config.toml
head_dim = 64
intermediate_size = 1024
positions = "rope"
rope_theta = 10000.0
init_std_up = 0.02
init_std_down = 0.0
optimizer = "muon_variant"
beta1 = 0.95
warmup_steps = 200
final_lr_fraction = 0.05
batch_tokens = 32768
max_steps = 11527
MLP neurons of a small language model. Each row is named by its layer, matrix (gate and up: input weights) and neuron, and shows model dimensions 80-175. Each number is 50 + 10 x the weight over its row's rms, rounded and kept within 0 to 99. A neuron's up and down rows have the sign that makes its largest values positive.
Before each neuron's rows, "fires after" lists the tokens most often just before its 100 highest values on Wikipedia text that the model never trained on.

fires after: " E", " m", " M", "e", " s", " se"
L5.gate468:55 63 46 48 45 52 51 42 46 30 56 60 34 72 35 56 39 59 49 54 67 51 39 69 57 55 51 49 51 54 23 48 61 58 65 18 37 45 50 34 41 64 55 50 51 48 37 51 58 48 52 39 50 46 62 40 66 30 39 42 50 64 53 46 49 51 50 61 37 55 75 44 46 61 43 52 60 52 42 57 47 54 49 58 55 54 52 38 70 51 66 53 42 38 39 52
L5.up468:61 50 57 32 34 56 65 46 50 26 54 51 55 45 48 63 39 62 54 64 46 58 49 67 51 54 69 62 41 55 53 64 57 47 42 47 55 59 38 47 26 49 40 56 33 60 51 44 55 48 78 49 60 63 63 68 55 42 50 31 41 47 38 50 33 46 43 61 36 39 71 41 31 53 48 48 67 41 43 57 46 46 57 45 45 52 63 47 69 48 49 36 32 52 44 57

fires after: " S", "gr", " s", "S", " Gr", "s"
L4.gate467:59 46 48 39 46 43 65 55 55 48 33 57 42 62 56 45 36 53 45 52 84 47 56 52 52 58 55 47 56 51 47 45 43 40 51 69 34 28 57 64 47 56 40 58 51 60 46 56 46 69 74 48 40 56 39 31 38 53 69 71 63 42 44 65 58 55 44 61 42 54 58 50 56 30 50 55 50 47 53 44 46 45 40 55 66 42 48 57 44 58 48 41 36 37 24 45
L4.up467:46 44 52 27 56 41 80 59 54 51 46 51 52 47 55 37 35 44 45 49 60 56 49 51 77 49 29 50 54 47 43 62 77 39 51 58 57 49 36 49 48 37 54 69 43 43 66 59 47 49 54 61 49 29 64 38 40 51 47 71 52 37 56 63 52 54 50 56 48 59 48 59 41 48 63 74 57 47 39 59 72 38 73 55 56 54 44 60 53 34 43 36 37 52 40 62

fires after: " c", " C", " T", "ac", "C", " f"
L2.gate909:36 53 52 59 52 24 49 64 47 60 45 45 50 58 84 47 30 35 48 35 58 43 48 55 48 54 36 47 49 53 53 60 66 51 53 48 47 50 55 49 55 46 47 38 54 33 32 63 58 45 52 57 44 34 39 43 37 47 61 50 30 35 48 51 39 47 50 57 54 44 46 53 30 59 54 55 54 57 53 59 67 49 51 50 56 53 37 50 45 48 51 51 34 58 73 46
L2.up909:47 30 63 55 33 52 37 40 41 49 47 40 39 48 44 48 58 68 50 50 40 44 49 53 55 36 46 65 71 61 51 49 52 64 62 38 51 51 36 46 52 43 65 47 40 47 54 55 36 47 50 66 57 39 39 53 57 51 66 40 35 45 66 50 59 52 35 34 66 33 43 56 59 51 51 50 64 51 37 59 50 52 43 41 62 41 40 61 51 44 45 71 55 51 55 64

fires after: " St", " s", " Gr", " S", "il", "-s"
L4.gate676:47 74 55 38 45 42 55 47 68 35 44 44 39 46 49 45 62 32 37 58 51 37 54 48 53 56 61 48 51 45 39 48 29 51 27 61 54 76 37 58 55 43 64 43 42 48 59 59 42 49 64 40 54 63 63 59 41 50 58 62 59 46 60 55 45 51 48 47 52 52 38 37 59 63 40 41 46 40 34 39 51 65 33 55 63 49 33 44 51 46 43 33 69 52 51 54
L4.up676:64 39 50 55 28 54 60 52 77 30 51 38 39 54 49 39 66 55 73 61 53 45 44 43 51 46 39 56 71 53 49 37 34 42 48 54 43 67 28 59 42 50 34 41 31 50 61 39 40 46 70 63 43 55 46 42 50 49 45 63 59 35 45 62 39 58 45 49 50 30 52 55 44 45 64 55 51 42 53 48 60 60 17 52 53 71 39 46 42 41 54 51 51 54 60 62

fires after: " M", " D", " m", " ret", "on", " F"
L5.gate627:60 46 40 53 50 59 53 45 58 58 54 56 43 51 39 46 63 38 51 60 46 54 59 51 58 51 64 47 53 59 37 51 61 50 51 46 51 52 51 43 39 57 70 49 55 50 40 51 54 66 63 47 42 50 58 68 52 55 50 54 43 48 40 33 49 55 57 45 47 46 48 36 60 46 52 48 62 55 55 34 48 51 62 46 30 53 64 40 44 56 68 64 45 54 38 73
L5.up627:56 43 43 53 43 40 59 49 56 48 29 48 46 34 42 43 34 54 49 64 33 56 55 55 46 46 73 60 41 63 49 60 48 58 48 48 49 33 52 58 49 43 43 38 53 36 54 52 57 74 62 55 50 77 37 54 60 60 37 57 59 41 47 63 45 40 44 33 60 56 54 56 48 46 44 57 46 59 41 43 52 62 50 40 62 47 54 49 55 49 54 49 41 56 44 62

fires after: " R", "|", "b", " B", "y", " C"
L6.gate699:70 48 47 46 54 54 42 56 30 38 50 50 43 48 64 69 47 39 43 52 65 48 44 63 32 59 38 34 74 54 56 40 43 49 33 58 38 59 45 38 39 43 52 45 53 54 51 61 41 53 55 57 45 57 40 28 34 43 64 63 51 48 39 62 54 63 53 50 45 60 49 55 46 56 45 47 42 43 63 57 42 52 37 58 68 52 63 40 44 52 36 55 58 53 47 64
L6.up699:41 42 54 41 59 47 51 53 63 59 69 50 46 49 64 54 27 41 22 51 39 47 52 42 52 40 52 64 32 36 41 43 46 17 63 57 49 45 45 51 40 37 42 52 56 53 60 44 32 59 44 58 42 44 41 34 28 63 41 38 68 34 56 52 55 36 52 51 60 42 57 53 63 62 65 53 50 52 39 30 41 68 60 41 51 46 66 59 60 62 31 48 55 51 58 50

fires after: " ", "-", " m"
L9.gate867:58 30 54 46 52 49 57 44 45 55 76 54 33 48 43 59 56 52 49 62 48 27 72 55 53 46 60 65 50 43 52 30 49 47 43 42 62 61 46 42 47 53 67 54 40 58 46 52 41 49 36 41 50 50 62 66 57 49 51 51 51 67 55 49 68 58 49 51 45 49 43 46 58 36 45 49 69 49 53 44 35 49 74 34 53 61 56 58 56 57 61 38 49 45 44 37
L9.up867:64 68 61 68 55 48 41 47 40 42 59 51 41 33 35 40 41 50 58 41 34 73 46 64 58 39 67 33 39 44 54 67 53 44 38 54 52 25 65 41 34 47 45 59 42 55 56 42 44 54 60 58 53 45 64 33 48 25 60 50 64 58 43 57 51 41 58 62 52 48 64 45 52 57 37 53 56 50 58 51 53 53 53 48 60 66 59 48 47 64 54 40 55 61 47 55

fires after: " s", " S", " ", " g", " b"
L5.gate723:38 40 50 40 42 53 56 57 47 50 55 50 50 63 55 54 42 47 45 63 55 72 50 55 43 48 51 50 53 62 59 72 40 54 71 45 29 78 47 58 44 45 52 47 51 52 67 47 61 52 62 40 41 55 54 53 51 48 64 63 58 54 64 69 48 51 55 55 44 53 49 39 39 41 76 56 64 46 47 55 51 56 47 55 54 38 35 41 65 20 60 43 34 29 51 56
L5.up723:55 37 46 53 45 59 45 44 54 63 59 51 48 43 39 26 35 57 56 63 59 60 45 49 41 43 65 51 58 49 37 44 42 40 75 41 53 65 46 65 52 59 52 60 51 56 60 51 51 53 70 58 45 49 28 55 49 57 56 54 66 51 44 69 74 49 55 53 51 52 59 54 51 52 55 47 54 68 48 43 71 50 55 48 49 37 22 51 45 25 66 41 40 62 49 66

fires after: " B", " b", "b", " Bl", "all", "g"
L4.gate90:59 51 56 46 39 34 58 59 34 40 55 45 40 58 45 55 55 49 51 57 53 62 41 63 45 50 53 54 52 34 65 47 56 56 41 46 34 72 57 64 51 44 68 50 42 68 48 47 48 53 69 61 54 50 34 56 46 41 53 59 52 65 49 47 63 46 68 42 41 45 37 66 49 49 48 43 45 52 72 61 44 45 32 39 51 61 55 46 54 47 47 45 42 53 59 57
L4.up90:45 42 43 32 47 53 57 51 46 30 54 47 54 35 58 37 52 52 46 55 46 49 66 54 44 50 30 35 50 44 67 27 47 45 37 54 47 61 46 40 27 55 62 39 40 52 52 48 51 61 57 43 72 57 47 38 29 62 46 36 55 59 57 44 55 26 40 53 63 42 49 53 38 59 58 21 52 44 47 50 49 23 58 42 61 42 54 44 51 50 64 38 57 28 45 45

fires after: " C", "at", " T", " c", "q", " b"
L2.gate561:40 53 63 48 52 36 43 51 56 44 63 38 51 45 61 52 52 39 45 69 53 49 48 47 50 51 39 52 40 47 47 61 52 49 78 50 46 40 49 57 49 40 39 40 45 29 56 45 34 47 58 46 43 51 58 43 40 55 57 52 48 51 51 49 58 40 60 47 43 47 42 42 45 40 65 58 51 53 66 47 49 57 42 49 61 29 66 49 35 51 53 70 38 58 61 47
L2.up561:50 45 60 51 62 46 45 46 54 48 59 45 54 69 67 50 50 40 40 63 41 59 55 50 45 45 47 42 51 55 38 68 55 51 56 46 42 54 51 51 33 37 46 48 44 43 52 39 44 57 41 53 47 46 66 44 59 49 55 55 45 35 60 50 51 53 50 52 50 60 44 38 56 54 59 64 47 63 66 71 44 47 47 51 55 41 46 44 35 65 67 63 47 55 46 62

fires after: " ", " ("
L2.gate528:51 43 44 48 51 40 34 45 53 53 70 50 42 70 42 58 64 61 44 37 60 34 53 48 55 39 77 49 48 56 56 47 41 66 60 42 41 48 44 57 49 48 51 53 35 64 42 60 27 39 48 43 52 51 45 50 64 59 66 58 40 50 55 62 53 63 53 66 49 48 51 45 64 50 50 46 52 60 49 59 47 42 29 51 58 82 51 54 52 51 63 57 41 58 46 37
L2.up528:60 45 59 43 51 28 29 52 41 39 31 50 48 50 47 40 66 42 44 54 58 47 64 52 63 50 62 62 49 49 44 53 46 51 44 72 66 53 57 56 52 44 48 64 51 52 45 51 46 50 56 45 44 38 66 50 32 45 40 66 53 55 64 55 60 57 54 44 38 41 46 47 48 50 49 59 34 51 43 68 49 54 35 57 61 61 53 44 65 43 49 56 30 52 57 37

fires after: " l", " L", "g", "l", "."
L4.gate725:69 67 53 38 46 54 66 55 54 54 51 52 46 52 40 41 41 59 50 53 44 66 59 53 60 49 33 38 51 40 41 58 53 47 46 36 54 41 45 57 50 56 39 42 51 43 34 50 48 57 55 47 42 38 46 51 49 64 35 33 56 53 59 26 36 48 45 30 48 47 50 48 54 39 38 62 36 46 38 54 49 51 34 52 29 43 57 46 52 51 52 71 27 45 51 43
L4.up725:60 44 55 43 50 55 47 50 64 57 51 52 55 40 58 36 47 54 37 45 40 38 44 28 56 48 58 43 54 46 45 51 38 45 54 41 53 62 40 51 57 50 45 53 49 52 60 57 42 56 67 45 53 27 40 62 64 67 58 55 53 52 53 45 67 54 58 54 43 43 45 47 47 64 36 64 61 50 45 54 26 52 41 40 51 47 67 60 55 52 42 34 39 48 38 67

fires after: "u", " S", "z", "is", " s"
L6.gate330:60 64 31 57 48 53 68 46 58 55 63 46 44 52 37 51 52 33 50 46 43 47 46 47 39 60 45 36 47 62 48 38 40 44 49 41 49 46 55 29 50 43 41 39 55 39 51 62 61 58 62 57 47 44 62 53 31 36 61 46 59 74 45 53 39 44 43 52 47 56 52 63 41 39 29 45 52 47 64 42 43 54 64 41 51 39 34 43 63 62 62 43 53 53 41 44
L6.up330:40 35 63 54 41 47 55 56 48 41 46 60 45 48 52 44 40 35 34 43 41 61 33 50 48 55 52 39 52 58 41 49 56 55 58 55 55 48 49 37 68 45 54 48 61 44 56 56 39 50 53 72 44 48 49 55 39 50 46 51 45 51 57 56 57 60 49 40 54 59 48 54 43 50 47 57 53 43 43 46 45 48 47 38 48 64 31 49 53 64 53 51 35 56 42 49

fires after: "1", "ur", " Comm", "r", " v", " m"
L4.gate68:55 38 47 31 56 44 52 45 53 45 51 47 43 51 56 44 47 31 48 54 55 40 65 52 55 45 57 55 60 49 38 39 48 55 51 43 43 41 50 33 27 51 31 76 33 57 56 46 51 54 57 55 46 50 68 48 55 45 16 51 34 34 44 52 59 44 44 49 60 72 55 40 42 38 52 60 58 57 47 42 59 50 50 55 55 51 52 42 39 58 55 27 59 58 36 58
L4.up68:61 43 55 31 61 58 54 58 52 45 49 46 50 39 41 53 38 34 52 42 54 54 41 55 55 53 50 58 61 29 51 54 50 48 53 62 36 43 47 44 39 42 36 63 47 56 39 51 64 67 47 48 52 56 58 49 43 54 36 40 45 41 26 40 49 44 36 53 58 63 61 64 42 46 52 52 48 56 28 51 54 30 50 44 58 59 48 44 50 68 56 36 54 53 47 72

fires after: ")", " l", "ro", "g", " re", " r"
L2.gate113:60 56 50 51 53 54 48 56 52 50 61 64 55 42 50 63 35 52 42 51 48 38 39 58 43 58 34 31 49 55 48 61 40 37 47 59 39 54 55 53 34 32 48 37 43 53 33 50 70 81 62 50 51 45 47 39 33 35 52 46 63 59 37 30 49 50 55 34 59 57 48 62 41 52 62 35 56 47 56 40 47 33 48 52 57 29 44 48 49 64 48 58 48 62 15 38
L2.up113:53 58 48 56 52 54 48 34 57 53 43 50 50 34 59 39 54 63 58 57 51 49 54 35 57 61 55 44 50 41 49 70 42 35 56 67 46 56 30 48 48 46 44 45 49 50 49 47 52 43 52 21 42 31 57 59 48 58 47 42 48 40 37 42 64 70 32 38 57 40 26 45 56 46 46 46 52 41 55 36 55 38 44 61 57 68 51 44 55 52 69 63 24 57 30 48